Weights of a small GPT-style language model, trained from scratch on English Wikipedia.
Size: 4 heads of 128 (1 for keys and values), MLP 1152 GELU.
MLP neurons of a small language model. Each row is named by its layer, matrix (up: input weights) and neuron, and shows model dimensions 16-271. Each number is 128 + 24 x the weight over its row's rms, rounded and kept within 0 to 255. Numbers have three digits each.
After each neuron's rows, "fires in" lists the words (lower case) most often at its 100 highest values on Wikipedia text that the model never trained on. A number after a token or word is its count.

L8.up141:103122162136105105138117167137171071126134136089129165124128147129122137131110101115118072098090125152081092160107149127144131129149122105174162173164140142119113132123097110147131145036093119123120137145133143106104091120157128131212136132106137079167097159144190116093144124137118100147112105113146134157110146151167111094131109135137117120084112140180172076126111086137135155167117130098178146146122142125129091085128160149106123154133124139087138134101150107152141168107148131154120106143113136157119125163150131090100103131097128136092116105142148175140108140094162144128110137140100105116155152099152123123120166155133136088126128130109088099136127111152078122132088140115114151117115142112153086145129127108127101145133110135148122130155088122130142103123146187
fires in: "he" 42, "she" 26, "ship" 4

L6.up791:132102135144153122055093163152133097128179118136073182120116110126155103150140153125109108126139153117084163143128103131110138127117142141140145094083143129138126129137149151134129133131131146134115115102145135154146081136122100135095117146139097134158150133095118105123179138148159122085135141149138083135116166099107143099105099125127139150120149115146118172113171132120145117134123128118102130124105103133114098149156109115113123156123113119106130106164117086098152141161116129122134113085086156114140159089131148100163150180114152142079114091151129165116122194129158128094089146129098109157119168125141114127104127112120109133167129145130150126118134093110150112134141139120102135146135148121104082132150088114133135112125068154123088112150114134136132117137153081
fires in: "first" 37, "largest" 8, "bucharest" 7, "fastest" 4, "udduuddurdurdurudddudduruddduddurudduuddduddd" 4, "highest" 4

L12.up541:127117121147066097147100113089144164122077121143129132129095122138158109141137138138101139128073169165114127130122133136151149144074131151130132121127161121103104134111090168138118136127163098110164156117143112105120146158111101161128128102111150165124065128159118074096119152117125166139134157108141117108128093119141155151129088109105140140103122156125120168136151136110071127053123142121119131150099100109114114124152075151119148163139135099128101143156118139158130075148126116148111112137114115113114124122092144100104157169136134179075135092143132138115110176140167112113122137119123139093099159143098127128110142156116108163117156089151120135122118127096130126138122116159130155120167145128127109134137155064149100170108088069109153168114128178129102101160138151
fires in: "in" 30, "the" 23, "number" 5

L12.up788:141145121121165080136109103096146141129100150123140128121099083132129121108159131107106185092069166117162157154097097114138134136128150129122140118152115094134139138131103135126145157095141116136180110132123171133150134111151176190163113139109146159136116102142115116119126122080127105152135116174113136129096126108103185130092144163088102136132097158154127085125096111121075098135125132123167147110126109112135125141132069136140115131131115123147119133129140117153138141079128117134166111160137135140118120133104124120140124144113140150116154118148146091081102131158152119169161128132139112125091162098122159117112090107092078122115108159139141106092114163121144121103093142165146140130151109137145151150120145089089085113098112140161162137128125119126108114131177091
fires in: "of" 52, "in" 26

L8.up667:092125153131075186128141116121123087147148133116097140134111148125119143143122115135086135153094076092136139110095145115156120123149130127130097142124151125109088134109121157143109113098189102189109131138152162112133093173104119126129131136087135112122085184175143194137102179085109174127095102164158077124140146130144162146148132147105110147098129135134118129151125114119131159132121111124172087162168127121127142144114147160113151144131161145124169140120107139143085133158134143141101134065123125117125161120083136094079147109147165139135103160138136089114186093114118148108108167102128139139152117098165109120099129130144094138132139155115160127128101095127120133162172134145161134077107151164182124148114093131120128154165152139130145143109139160137126142143136170
fires in: "would" 27, "to" 25, "should" 8, "might" 8, "will" 6

L4.up1149:112154075138088103130166148114157111125136163124127114138204160121146120136091106120125118131104134137098174114109140115126075160137142186120171133119219148122180122172139142153082100084109171148173136137151135148151131115087089137134138101086133106161150095119115164131160142099147089106185137124131152150084146117147169107101111151115139116143137125118140136128124156153117134138115098164115163149096161056135110116131106084094126139132135113116116101125115134163123167080166128148151098153105097129111124155139132130154121147137130186130125111141132165136110098135150100179119127141117153110138100130147134146095140139122128119111127122147123106156135138093125148082115148137103114119136147119130121149108134102139166051108169148172124108097105129115164071119106154
fires in: "them" 32, "he" 29, "she" 24, "it" 6, "they" 4

L2.up935:135091151123149134100146110111122145147116136097140122089155180097111130155149137111117172114148107165127165132119139145114111160166125135133123142139149117107116086138090147140147103147087109162083125152101140112106087071149085097137144136157157127167067124147124170094125138128091125097125095132120132134139103127129100149077105183158116128166125146157148130176134130105159141116116103096117105107111132130159113078137158131140140151144124108133116128152130113115133100105142168120114138124114113164155152106124164082090112117208161162145129154169123127090145135102105126104102126136181139125106111113144108172121108123146158157123113135148128111173129121169146097104107147123173097104122122136166125095138136127164144127159087125144148079108120110150109118107133194
fires in: "an" 60

L9.up430:063155137140162102124144156146158133111168126116158135114103102152139136143083134114145133118117090126100143148116126135104088125177176132142156162171085145124159178141160147140133144082078113128165132136121118134147144146117124100125118135139134092130112148127078102145131093103093099117147070173137099104155087144109156114143105114067133174111134121124139134133078150140130107120179134156135109151084141111130125095130150130137094116187107102145139157141095136147143151137157151130094114140104097124088154087142179129166114099070168142148125148130122182087143115146153158085065117136140147138091117118158122128158136142095111156155153165109070136149153099136145105092133090125129123118118156132104105103110128123072138130101101134091110167114157114094108106137166127
fires in: "the" 46, "of" 8, "its" 4

L8.up330:114129145126160146166117108093086107142155110110102114142093182183149152150148111138164171102156153171131107147143129121121132161085153127139145139121141127088083116117153150180120122111120147159115171095134123107091114121107109144097129159083124135134112175145139144127151185098100156097098100140109085074116144085124102147102158109141099117165150130129154140139134096135180112127126099104128166139120128159140121107098131132090115117179142162139079091141070099119100098087131140133098131102117097181153110127151095105141149170137161135184111096152122144125115140133157126113126147144069158142134122167117116136107135086140169131122082115129147138117143188123157104114155134104130110116105120138147154143104106126138150138123104104129130148140091126136110096072142085
fires in: "an" 64, "any" 5

L8.up239:073174142120129180169151153158116133162151140148123090089141127149124096113163158125098112116125092123135140080142141112111142131143128137187140153118188121124084138110126110112102133110128131126174151143138161125129127130097195123115137141121143120088107162112122153115079157105112175106136143120087148137155118091111103171106107151129121172138137099158147135160101097138074113123102146167140137145176104141103128175118141147103165137123179125149112107117089169162184102160127152141121136105144158164127130143121114151103150160140119128129117114119146111105124095115131150124116108095141149142141150128120105126132114145097133149133113123132164124142160141098107122158156135128139204074123108134108139105124106134114111119154107144174150088118119169134119126154104143
fires in: "would" 21, "to" 20, "could" 9, "helped" 8, "should" 8, "might" 7

L12.up804:150151125098151138118162118131087125070106121119146131127120150113135109177121156109115144113110180123116099163085168136146138151167139129096132143155164115132113114130124127146172137123108116099156080156120128134100119093155129147081095139105137132143148181134140126154170091129138106128152149153088145123164143053165136138132130156118138156113136151128196147165151115112135162116122102135116162126140081105173130147096129146118117137135148121135135101082101115129099100137181167109164131163095110120118133111100098121113113147155093120140174071136125103127112106136124136105151144130072131121115139126106152104143108104107151082144112141105164122100113112148159137121121138148125107117120108126118103145131191095086083186115129141135145098126097166136114139137163093
fires in: "in" 37, "on" 16, "for" 15, "to" 12, "studied" 6, "a" 6

L9.up228:094115167119136160147118173142132130146079135140164166117119119120139145144160146084157100132145116135102141111114131120123125144149177148178131105086141121125130116127134103105143122137111117075121138129118103138124133096126142134094125171101123119132094145178159077106161097085120141138106089139134149155097127143089098142144123129110137147091127108172184101123172140123112118127117100146097149149159158115114111102113148124116146099103159130133115153139100093128125115133121123131113111079086177106133103155134138158163138091089101159091113157135147147148111101139141130111129108107117108141139112133121144130128135120173090111146138106145106158104124123135152131136128149137142134116123141170151165109134161109143125148110160108139157127098098109174143100201130101
fires in: "of" 49, "on" 5, "to" 5, "after" 4

L8.up945:086137112147080170105086107118132149128131184137164075143105107131132142163115141166116091112148076139171121133131104122140125096152133108120113127152102111107156133126132127089140122155167121131151124142126137149130127129128118134106171150136106114102154099106096129143153068137134137122131134130142123146109135146117099133103096156142140176115117130124129157139132120128122127121137165124075135136093098116117110178081098119147120077143118153125127144095120086123082184138154075114130107089089093140134082110097177151162129127176122122074144153145136158091099114139106117072134133134115122169162103120136109136139119125125116075105133130145085128125154131145149138121102136146131125152088154154110140187135180091139107111139134137128126107117125158100114100144133116
fires in: "on" 35, "of" 28, "treatment" 6, "among" 4

L8.up829:130120171090147136120126131105136149118117140121139090176130117097121122111094102204177120130161155097106132171111139123090120163142133141148074113152137079158130135132129130124123131118131182123129127102132137135115134131129134133143102174117109121124115145139098140148116179141084111131164137127154134102115110126125127143143121165115135101103114120138121137137163127126114116108165110126136159115146133123113107138106121152110134165148108129160084127147090126170135100122048182180106156121104131176150106098142140150101109121118075152150146149138122145120113118138143109107165107145103100114108136140105125090174096103122125108111123100152125119126141094126129112072169152120138129081146073147162137155127168160117145139097136152074161142148128149167108102056125153
fires in: "this" 28, "s" 12, "health" 8, "is" 7, "a" 7, "of" 6

L6.up690:152148154138147128153099147128096121094141191163111113096121140124110115162136114147150101143122118119110148101089151129115089129087106133090128115130126158108134136115099155116139105116135167146095147117130194091121116110112103146122142144153112074110123158117125157130092141164147143170202139143175143121099109130114120108120132149140112159123137127130119096125123102137146088134141152105151207123120167102127099120161102165132094144098101121173138149097135131161101146142110108162134123145132126103139100115106146111136085122108114136147123143152127122109156147151160109106120083182151143126138126119110129118093156150138148172151124111104111081118098126081109129142159174148118139153094137113156108115114121148183129160132188120134137141168143129110132100133139165
fires in: "of" 28, "and" 10, "ref" 4, "once" 4, "outside" 4, "notes" 4

L8.up856:118161128054073118178113102140107095085083169123085092157089120124131120148182162129150139127137143079155149133087135097147138182127134149137108134128160129137080123144112141117123154080122164143134098221134137152115141109184144114111143130126110147157107109126105144143115098139144077130122159124176159133166099125100119158105094085153102185125088097158118112147117117118125133150144082135177151147130112121144150132142157136134070161116159130118086152122147126101169129131106142137169152122123082132131162088123119127113112133129147099130129138133138139117112154116125104134109112107144100152120081133132169180111172136151121112091131099133126117108108136103156133135158126144109124117151116132143128127133123149136133116119155153176138101158148121115118118144101124
fires in: "from" 23, "to" 21, "of" 21, "for" 14

L9.up356:123137089115171159100122126141146143140205126120135098159100088148146131140098130150104123101122103118152093117119090085106115153144096141142145093110132103184123109112141200115084176092123091106085140167172139125148166124134139178085139146098104115168116123156142092148181129148109115144116094146139148132139131119124141161147126121114175174097117114099123173122114132115138171086088183128067137136128087109122145122090139124152125132147096111133130176138105100134145110101139139096117118096106137110138117148149132095153117129119109117123101134118138150096134112129111099156104100156114154112120088118143089147140169146134166175128113131121092154114153120097122164128138095146140162117130100132138135159139136135125127125130087143150117071123143145130137147123147156
fires in: "on" 31, "from" 9, "follows" 7, "end" 5

L9.up447:136166125080134102136149113141104122189132144125141184121104149162088113181140168165126135140125133155152103144066124086123128168173144120171155130120103147139132098149134104106165126119154120119139151182127141180162161124081082149054141137162114098107101137128152109101112102147171138142073144110140109131142158097126168131126095137152077112115151121173128160101119135137104082132086142136100084112121099088111161142152182133100150164167126105109153123121147126105116144165139162159136125150132090124145116118175185136158100164134121118115103122119157136125100132094155121132137131168106104108149126129127122132111138140128103165111110137121126108145089152145151140151126099117102119131135131113162122140133123140138102131096141114145115132121120164139111136174128110
fires in: "of" 68, "from" 11, "for" 9

L4.up627:129129106167074101146112148118153110157150165106144102111169134113171113118098088109114117139130125106110116128172136135124160132164133136121116103139141155126095135155145158138113117108108129135117159092082151104135137131176098123144182120102126098100096102130113158129084162124092131187150115133137130134089143139163179111121132110138145123138127148165088141203152124131130115087121129133142121130161145118107088117107137140130133153123122105111166127149145137124089167116096113128146135112095142087100166116132130116108145096130154103149137123179123104154107113143132132114124160144150103123124149170101119122147146107126151165127145085144136104129158145120177155145129127129106112140107106134110089109125127175127163137070141136122151126119080163099104075145126123
fires in: "and" 69

L6.up749:102169109118122112120103166119146123138161160092162137078135144112109163146094129137118126142082157129145164122097127108104141117164108153148125098115095161099166122132139121098157134144115099155158119144123132125139128142157108127133118145150104177131130168154120113166123136081161139120112152164153116162092130092100116134111105110113167123130139085137146103113145155095145132121138125102110168115124125114131149152105145161108156095117132169143140159185161164113082108111150126111114130155147149115142134108130098115176108107120151166156144098143144161104126159198133124096100129128118161110123159172139167139118123099074134100138156107135111102124141138155096102093131154118121121150129146103161152122160169127098093102132130151080103110137147129101136131113134131
fires in: "of" 36, "however" 10, "keyboard" 4

L9.up1062:118140159126159130122122146151157137092130153120097122105115136120087146109153092160151135161128094115134136128123151152128090176166154145124116119106149127132144168126145129121144131111143133122122119169152095106149128112151092149131135125150121108092161106131122128123125116070108141106163106126127125130098111125147127114117119129159124157163141093154120074125152105089110134096139113096078129140124123153122130090138156133160102197121116140093142117141121128112135117153159139131141135103144124143126107143079161149121117170170127135134148096116118152123142138154113169130145117162130143097170110123176192143129168131114113073112128092114088168095128120144143106115107130153091143138139154124115127136108135148124152135150136118136134137108149116145141120133137068
fires in: "to" 28, "than" 8, "and" 7, "are" 5, "is" 5

L9.up370:157103107078128148171138115176121141113148170070101121106174082144120132118143118141104127163088119085109160091086128145197130122126123098142152146111156159125093141141127109090132127110120075132118154135116139117113153099137157141124174111071111144124144127080133141160128108144127141134147150158151157101162105136154152138108080153143135115104146140163121104116111171109154130120125109115104111162132101152129166138124153095111119132120135149105100122149125128118155157157127188126160128128129133133116118134082125110123121135116123134119115118132114167134128111107138116157102151143110097122132091095110138136114097135149153095171163140151126101150124150132124111123155168146125175122157140137140096124111126123172133187106163143163129104121076148125100136155193150
fires in: "on" 24, "in" 15, "for" 8, "to" 8

L9.up1148:134151133142168114125165131162083161133085144138156116150121123152119117132117119139124122157156154104127085129132145144153110141062143126196169120156135124132082121103148113125175145066116170078133139178117100103111084143099099140149098147139159131146121140104120153101152176091135109097123130127104133131138127170154127158164122147182150147111150125105124116141164111125130113124130118113111148118146120148149162160132168143115158169144138141146096104159106124116210127110156163120131132140111114175154166054158110139094137175143168122142136098164137136138092105089098082125147126133098116110164139143157135121107118158108152111117132110080166145134144101142109152149142082117137130137115140142113106121105089140119098117123109124091132124149133173142139131120146161
fires in: "an" 41, "description" 6, "any" 4

L4.up964:113134074097164122137125102123110143114109133134105119116118160145155191116107114130169135134173117149136152126141176142133139106123151098168126100082128152119146122139158124109129076174163122123105111160124109119139140123093088156109126133131135092098142119113141094101136157096154134098160089113124129128115109151125149137164098113137116113123139101172137140114153144145114112139131081148185109114134086141090103110122154111098097098118124136120124141100118087108097175143141134115137117130134103133122153113151103150176127132099102141119187116076143139128125107122096141126146089116101106162151143158132126154135091166146133115208160143130147098113110164109113150121122125103123066124098145090106123163115179107152080082077115139103152093122106168137098128136127102
fires in: "aircraft" 16, "racing" 14, "railroad" 11, "of" 9, "using" 7, "performance" 6

L9.up1107:103146120092153118088114142147109145110129121103108062122112151145143192149131138136129119160091130127126135136150090133162140144101136103097147121098103116124110173109122156141105138085129173148121125090162130134158109111116156125110101117129112171110105113066115164119139172098133091153129110102165143078143094169134136156156115105142149194110125105106141149129126137119145085117123091135120113068173097153159153142113117112100137106181144172115115123131088141099142108150124160137121115161116147123136134103123129129138111138139098144116175107157150134117129107128098118127123096147127146124125157102130125109107140091143186128114138120146119126133132123174140179111105133126158116174113062150149125118132144168098126131102138132129132171126100098141110084146106131
fires in: "an" 66, "any" 7

L8.up698:111141112113129095186105164097154123141135156128143125104113044144144162094149091148165161152107122115107136121140126132102133110113139105149099120117121132135107096139126182095140088141111162120120101124126174090126161123149145152089151134089114151114113194171117177140136180092150147123094115096184130105129114116119127072109135145139115125152092106140136107105113100153124110124127119108144167121102106085147159121153138165134142085144141158169159110149178134124125100156126152151106092154160145091123109102115133123091157128110068153143143129160105129136169098147144155128112107144157159114096168150154142073125126105130133100166150160138158116114146116095111158093150103096114116116153143125105121149136124133127130135083142149133149156086119110084102132096116110
fires in: "was" 39, "a" 17, "of" 9, "as" 8, "became" 6, "is" 4

L8.up737:178167110113112064137093107136178118144123110096133153112125116106128136140170156128130101133118175149132143088120133137141115180120116139179165119147127131141137123098142081147110118105138140131154124171098095118131103136137103166148135104159156143106139148121137105152127124187108116151136103190091112127152134114129113136120142153165160093135133165102128104118139125077130132126118102139152121129117156142137118122106128142120168149132162147151129152072131142135075134173122107159131105088125112150149136121087123133115115111127142125135130134154099107129135087101089135161094155155103128144136102121119139147121119171155119127134137109132103119155120082150150127156150153135136172096131103171120082094146138139168116146114132164109142145139124151120113148119144121
fires in: "during" 25, "following" 12, "after" 11, "to" 10, "for" 7, "a" 6

L4.up31:131126086083152095088090121150189179111136105155142107132158146145157172129136132127156139085122129119137087150125111103145059124154127110128136175116089095086135147130142140157137122128122119115124166158137095135138117107128130099122126127124122103123123127169153153139130120115127122100142181139093142095146101086158149112157141170128113132134099094150123108139130134101123112109135106108165067175176140136127117106116123155071112140116102110116159157147171114115167184140101118119141136106124140123123117125153103162125102131098122144150130093172093148111115137115142131136130111143146133181090120105141129153156112092171114138141122135167129144118140109114157145107160101101116143150100124091078098118146127117132122104147158132156127107147153125127144083119187122
fires in: "railway" 16, "railroad" 12, "racing" 9, "brazilian" 7, "rain" 6, "preceded" 6

L8.up161:107135138110134099140119109131114113105157169144121137089131092130124104170125103118126136154109127175152131143084145092155101158128128072108147143085108134155124111124116107095157142121098119151123142167150124162115154132104150146086147123151126140096072123145133161114135094091128140101152139126136155183097129093137099123097112142125094170159108130098148111124114140112125116134125149106167147192137100138104151154133143146118152147126156113102142138110125148135139162121129150097118109137175095089114143106129136132129131122136145143137164130119149127150079112073120157091126139147123174123114102130104129090101136124085120114131138099157129155156130116137092149119114094113120097087126120132184145140111131176137132112121153130078165139130119128113118177165075158
fires in: "usa" 16, "with" 11, "of" 10, "against" 8, "behind" 6

L12.up159:138133138136109127141148172141085145111166093117126133081174122163109112133125136139119146115172138148090143149159091124129134132110157152160130135159181136141139119156126116120114109128104123179126158150096151102165121146120110096078148139141096140171109133150098128124161119129109141107116124113148117111095120141168164143080130149093108102142147179089114117192153099152125150145159123107108094109181101149115165112108159114113106158127145118126108110143140103113090124163132148141126135166098080076154162124125111087147112163133118147135120120121105102112144134131127119145125121160159119142115113117145113121067081142114127147119123125112116070131127106129146126097130110140111092177119135113109135153134157136137161098112166111123108117122118121132137076115137135
fires in: "an" 59

L8.up55:124175168126088169135148156145111152183164133087121127151187090116108084140091077120090125160122142106118137126081129109144133167108158122167145119109177183125107105193107111150145150107130175155147152138139131117134119135117133159150128110109124095103164141118116150113082115163126139105129130136125173093159135109119127104104108130068104155096173121106124148106138111149097084081142113148143137082136107132139147139156116173125147150125110135136123136119117131161085097102180138140146142104124086145109135148154119131099135147096170120154122115146131107103136082158108106140131129121112137110166086121127138138092122101126137163120143121109167145109151149133139121114103175151107140126107127140140098129123077131125092158129113122125117155153107199122118158182158133
fires in: "to" 34, "not" 11, "should" 10, "al" 6

L9.up454:120106134110108128126116147147138148122097149157141143075115118103104150169144174141094134090108136185142104146148092154122142111132164138132137158116145150128145112143143137107135150156153112144149109142089137157136122144183165179072106129112138147091095165120149120123130151144115123115162137119138126144132121112134096150157100126151152100113122036158107139177114137134093120106156118101165122085112106116162150151121131113120103152143146137109153132114105101106124112106099138134085121119098130124171079092113153173144134147126120142101153128137112107143114126173146101154115112108115127104164145163145125126136150127106124108128163136149119121158134173138117151176140150168130117074117145131150105174128166131164109146132182063099158114082107107122135147117147103
fires in: "of" 54, "and" 11, "on" 10, "in" 4

L8.up538:085162140105130164155126157133127158195167122125099116121139101145115090133151129151099146146144115138138135126098116141153127127152128163170128134147215139130127147142120160098122161086108124133098106149127144106088089122102171105141112162153122139086147143099125128079102098151101167121094150134109161152119143151136108192152097134124131179120158091114164143113108126094109132126143172124146134122155078146080156157130121124120112137110154141150170121109130141165136126157133125151098102113150128183143102114118127118109126152115105131121101131113182066128171115117129117094145146081137122139163109122127104138095149139128136126136134132114090110135150151125095144122099133166121156111106132127106124100132109157134120112153095127161122066114149163161123174140135118
fires in: "to" 70, "should" 4, "would" 4

L9.up794:154131143104133087138140154096123125118075104075099144154132141149095095175128103098090148092150158157167106128083116139151129173126135090129139145129167127093119141148169128132100130147157139114148111140120156129127126114149123176135120142158131172137096176119142105133154087113112121099086100103134144124139130139149097157112116129111105132158145143134097135148107134090133144176145109106138173117143191095152128114134134127145107139118121149143173092148132125152112106161083077140126166170127094149112081108183084128080111151091132106146128145085148130126134114093130087133115110166111093165144147132115116116176112104154117121132172101119153071113163113074136099100122091141135138117130135128145157132146142204122109099113169157140128166134123151121133093121101136
fires in: "from" 39, "lost" 13, "to" 5, "assumed" 4

L9.up58:125090107148112120128145121114070150128085148071108128150121132111115110181175132135099111180153154099136122123096140101136155127129135165133140140132143136135139105153124080117107140139152123107131138128111166125161168129106156144111153088118145129097130128116165098084138138131159145116114102117162152140190106118098135116133134157125109117171121134150118117130116095069172098135111162110162169107122142146122124140126119112120123137163164168164143126109137139109155119165104180166187122126164102100162132135089114151112112160105098158141173161133121114158135118096138127084130122136104135131159132114159163110157090106144166092073129164131127132110116084145142137133113167127117154117131135136167111108115124182127077087166131114152167081153093172090118164106129125
fires in: "in" 24, "to" 17, "on" 8, "the" 8, "lost" 7

L4.up1117:118140121155168121119084142150156193137171143128064159105140117094116130119148123137112092151113126148132126124149104093158152089153164088109122126091138191138105134135117167108139081085154160135102108128125104121165133131121087118172136159136099148142118083131121125124132089156132121146164136077121166102099126114082131094131094098131132143131102114108128107156128174107147145133093134148072147123110163124126151088150109127118136111177126145141158125133157107128110116125165125119088105177109133090153130182109117160118117130138112127136128121155128129114149150095132116108114137158091131137093124124091073101141142153141139144150126154133090125103132122098112157130115123172142070120124142161135183089123151128124126089108114143122101117155110141113148155133103122
fires in: "there" 39, "preceded" 14, "succeeded" 9

L8.up701:094121100143144119132144111148109160119142115129118101089132088171148111135147119134162145145165120142152155158096138080176135121156135099129158183133120129135113127135105144127113107096152126133107160118087153162164121100123137147175144122137131143118085126156133180149172175162134122117149132125136190134148121137094189113106131156098131139076140149110144086100081110125118111086107129125126139098128077108125135174137127120149141162089115177143100124129109109175116111134162132117126108112121176165123134087129175143106121144148126174140161109125142115125118132119132138114129175111158107124118109124128134137152098128149180174086176175097119103133148186117120129115103124098141152114107167130130154131126111138143104152111136080141142161149109142125148121147098107
fires in: "to" 44, "for" 5, "tour" 4, "foreign" 4

L12.up1112:115148098123073068131107169114144153154109118142140105140138109136163154138137133134177140138140098128121166107141087101104130080158141133115135141163096151112135145155112135098162121143125113180129145142114153131137126133085143118101141134109118128069084105181112133102126154122097114156121159096134094156104093117126109119134136106135126144091179138151103103148161100111096153110111107157157126164169158152133062133149116135129135106153108098103126138142122130129143122129135081133151165072162165092130148097165101178124119172129125133132185119094122101115166128131152092111088104152120148130143149140124118107081122105109154148147153126158155109138108183092109149168165150154121100087155122145161142115180116114127158131110147133128181113078116127180102133127118124
fires in: "as" 31, "an" 11, "and" 10, "or" 5

L2.up85:133143157122119088127113115093140089113100168124127143156193137127145149174160144119142122127153131121153117143117131122108161164097125144066111153131177147126118155149098152105147141146119125164113101148138154153143105117159148085108159155104142149163127086147161101158125127105094118108179102170102136102098164105121172069099070119075093119142161131099103171138136106096143161167132131119097129100115132117101115153082156117138116112124157107110129140129140121103137176120115105115098165096128148128094110158098130087132161133108105150118164158125083125154117124076125104126105136135125090131130128112121124136191086141108160130158116117131176091130143113137142148159108139123151104085157129151111161092160137147129102100151140138129106101132121153111077086141155111
fires in: "he" 46, "total" 7, "career" 6, "västra" 6

L2.up623:101165124148110109105120136145090128105122114126108121114127153133120139177090110087137157117171154143167143095150122127106125153150107093156122112079173148121151124162103142146100133114106151093178164124138093131160147111174113151096143080124126122134119126150122135087156094124135124127137108153125134105110136159125169098134104093158152132145146101144118119158056129137127142150112174104158122133131108142096113106153173085138105112191100109159112137114099100156146130086159125145121131156125132140147167144137164115145162109149096169123104122132100112143098139083163160118102179114118118164146120150106136168081174115129138126168150129143133134130140076144133147128145123130153130127137120135144125135109134141171118077117105105140114120075107123169109130129122122
fires in: "he" 33, "band" 8, "she" 7, "station" 6, "stations" 4, "heber" 4

L6.up357:104165124128067123127093149121161080088122141102116135138093131111131169141140138172146097134080109150107123154117149097123140110112142137143153154124182106153078149134105100145162136115115113153148157120142139116095140124117104097095129128141146180095116151092121128113113127115137151140149179146173090148149078125132092158142110160156123125143126141099158142121094130106110126129119109152101128144120074105158120141130177117162113107135066131130126094084121124107115145120112175120171140102101123121107149124167142102117102185152124136143126122108153050135152116127141108071117143137165123152091162143118141141114117088171115143159109134161168112140092136098096131082121101129116111095120134108103147115123153109128114149151156149153137144105137151140111133113160088
fires in: "and" 51, "website" 10, "of" 9, "as" 8, "expedition" 4

L9.up433:166161126123165098109091132124156157121145143143123127149125076086098132140104144134151144104139117200117097116111104099108119090146128127119140166074126117149117105130133186125112150095114129169124160113105156118112114133114121136123148080148102160079139104151101139132112096106088100118140147084122086158139113092115170117145135107151159108106135143149144154126136134113138114117119096113100148112161111099130184130095147123115087087134123138149090154144114128168141094113155125096116108123097158111163119077126123108159156141106123128102130123085153129115169127115169134116127119172183136150140166066109124126149108115146152130129152161120126137120170102098134116129080143169161109133129144112141106147157149100140125147084123103132094131157113157098139087138156149
fires in: "in" 37, "from" 12, "preceded" 8, "on" 7, "across" 4

L8.up364:149144128148146086117108104127101152130122117117119115153081144095141126150138095160133120092075180124125145175094128108102091102116107117164128169145120119129089127132116109113113153093137126132165148141111190122173179133169109118128114150105132134168141120160122184079129166141165146127089093106128106143166141073161138117098126142128139137121129137118121126139137087118120092133102138110135120161132139128076135170093146137103102151106115119148107157135141110098159147117149140128154127105155113130122081103133131092149136137126135132179128126163145109131122184113116130125111124173090150163097111158108113142114137146109127135148107118112106145174156146123124151144113143133163150164134127102149107158151119115159123129139125155057121109147112154091094133128142132
fires in: "in" 30, "tour" 9, "title" 5, "tv" 4, "trophy" 4

L9.up424:133141164109113146122132094107149173160109126151181118103122165160138126131135112143102120149120132125076176096121078139162095140097131116107110165126109143109066113147102173148114070153133114159156086124107100136125109107140148131121136133159143125117109134150105147135115138136134124155116137108128162100133142117151115170139137147110159114182153100135087149139154145090127152136137150111143111148136143135122110166159116111136122133143112138131129090145113130153107113142111157144153139106124120146099157154128125112201158147149187144129139138134134114134176120109120153184068121123104177154107136144164102134137132157121151186146140090132111091131132110121071150170115100105141130120156130134134148129131131140125149137132148134151115093093142165122085127111116135
fires in: "the" 55, "step" 5, "grand" 4

L6.up961:093100099096140155143133151159136140165134090099101146092119075153118098115116155156135089153140135149142129091061117100097115138129102145156202116117137116136152133159143119157092101102152141116147142136131146120145148146148148103138119139124095117114109129127164163148141077103139152100138127161125146140171102107112138134157105152095162160135177106154078108147124122141106143119157116173136141159166111131058134134101155127110145146114151154118113105138134151144165105137157130123116127109141151144166149113134137139163150164101099116112132105136123119126174115157125119127152110113162095137108159106123124124087106139080135130091149129118182127153150164121127104123135116122158153125140097119119153149131115149084082148141099186179128136117117121166134119163119143
fires in: "would" 21, "to" 16, "may" 15, "might" 8, "casino" 5, "will" 4

L5.up456:123109116142120142077099147109142107128168134155118177130159134098182148114171143120103060136124106113117120151115172121129153087103134128106151109142085134137131163124107157173113119119115102117109172173087094123130101107151122142096123134105094123159131136099110140133127141119157128125145101152145093192156144131178134115154119057138143132170128109165061127114115098133151110097138147133184099125120158124134106146138107126085166082137089120106154115137135176145123153162144107126136097163108165119137106149112127094125129138096120123171161130155128133140127124132137144122123195148130151142113098101128128129110131113157126120132131144141126120077161142088103143137144125110128088134096113152160097148092126121134142119151115138142060098109087129121139146120127141
fires in: "he" 69, "it" 7, "was" 4

L2.up106:125124137138129103105131108170152107121123128129130129140118145118137144081131110130106086089123141092124117113171092160091113137123123154138124103119117115128113126174130159096102127118104140142095172145132123151134125134170134156097132148121120139155124124115156119108151099137138119088152104128124117161123144148123074136161126142170098147079126144144147118112138169116081143131122163121077141141129129092106104133108141118159155126105185102142134109131129110150120108140095136142127114138118139162165079113133123119149143112114142146109139114083159188106129136153122093154090143138163114116082156145132145089145104111126102138198088112131165129116135155138156152134135136132101103149145103127114122119125150104142118140083146075131158113155136094155143116166137121
fires in: "these" 26, "largest" 14, "involved" 7, "highest" 4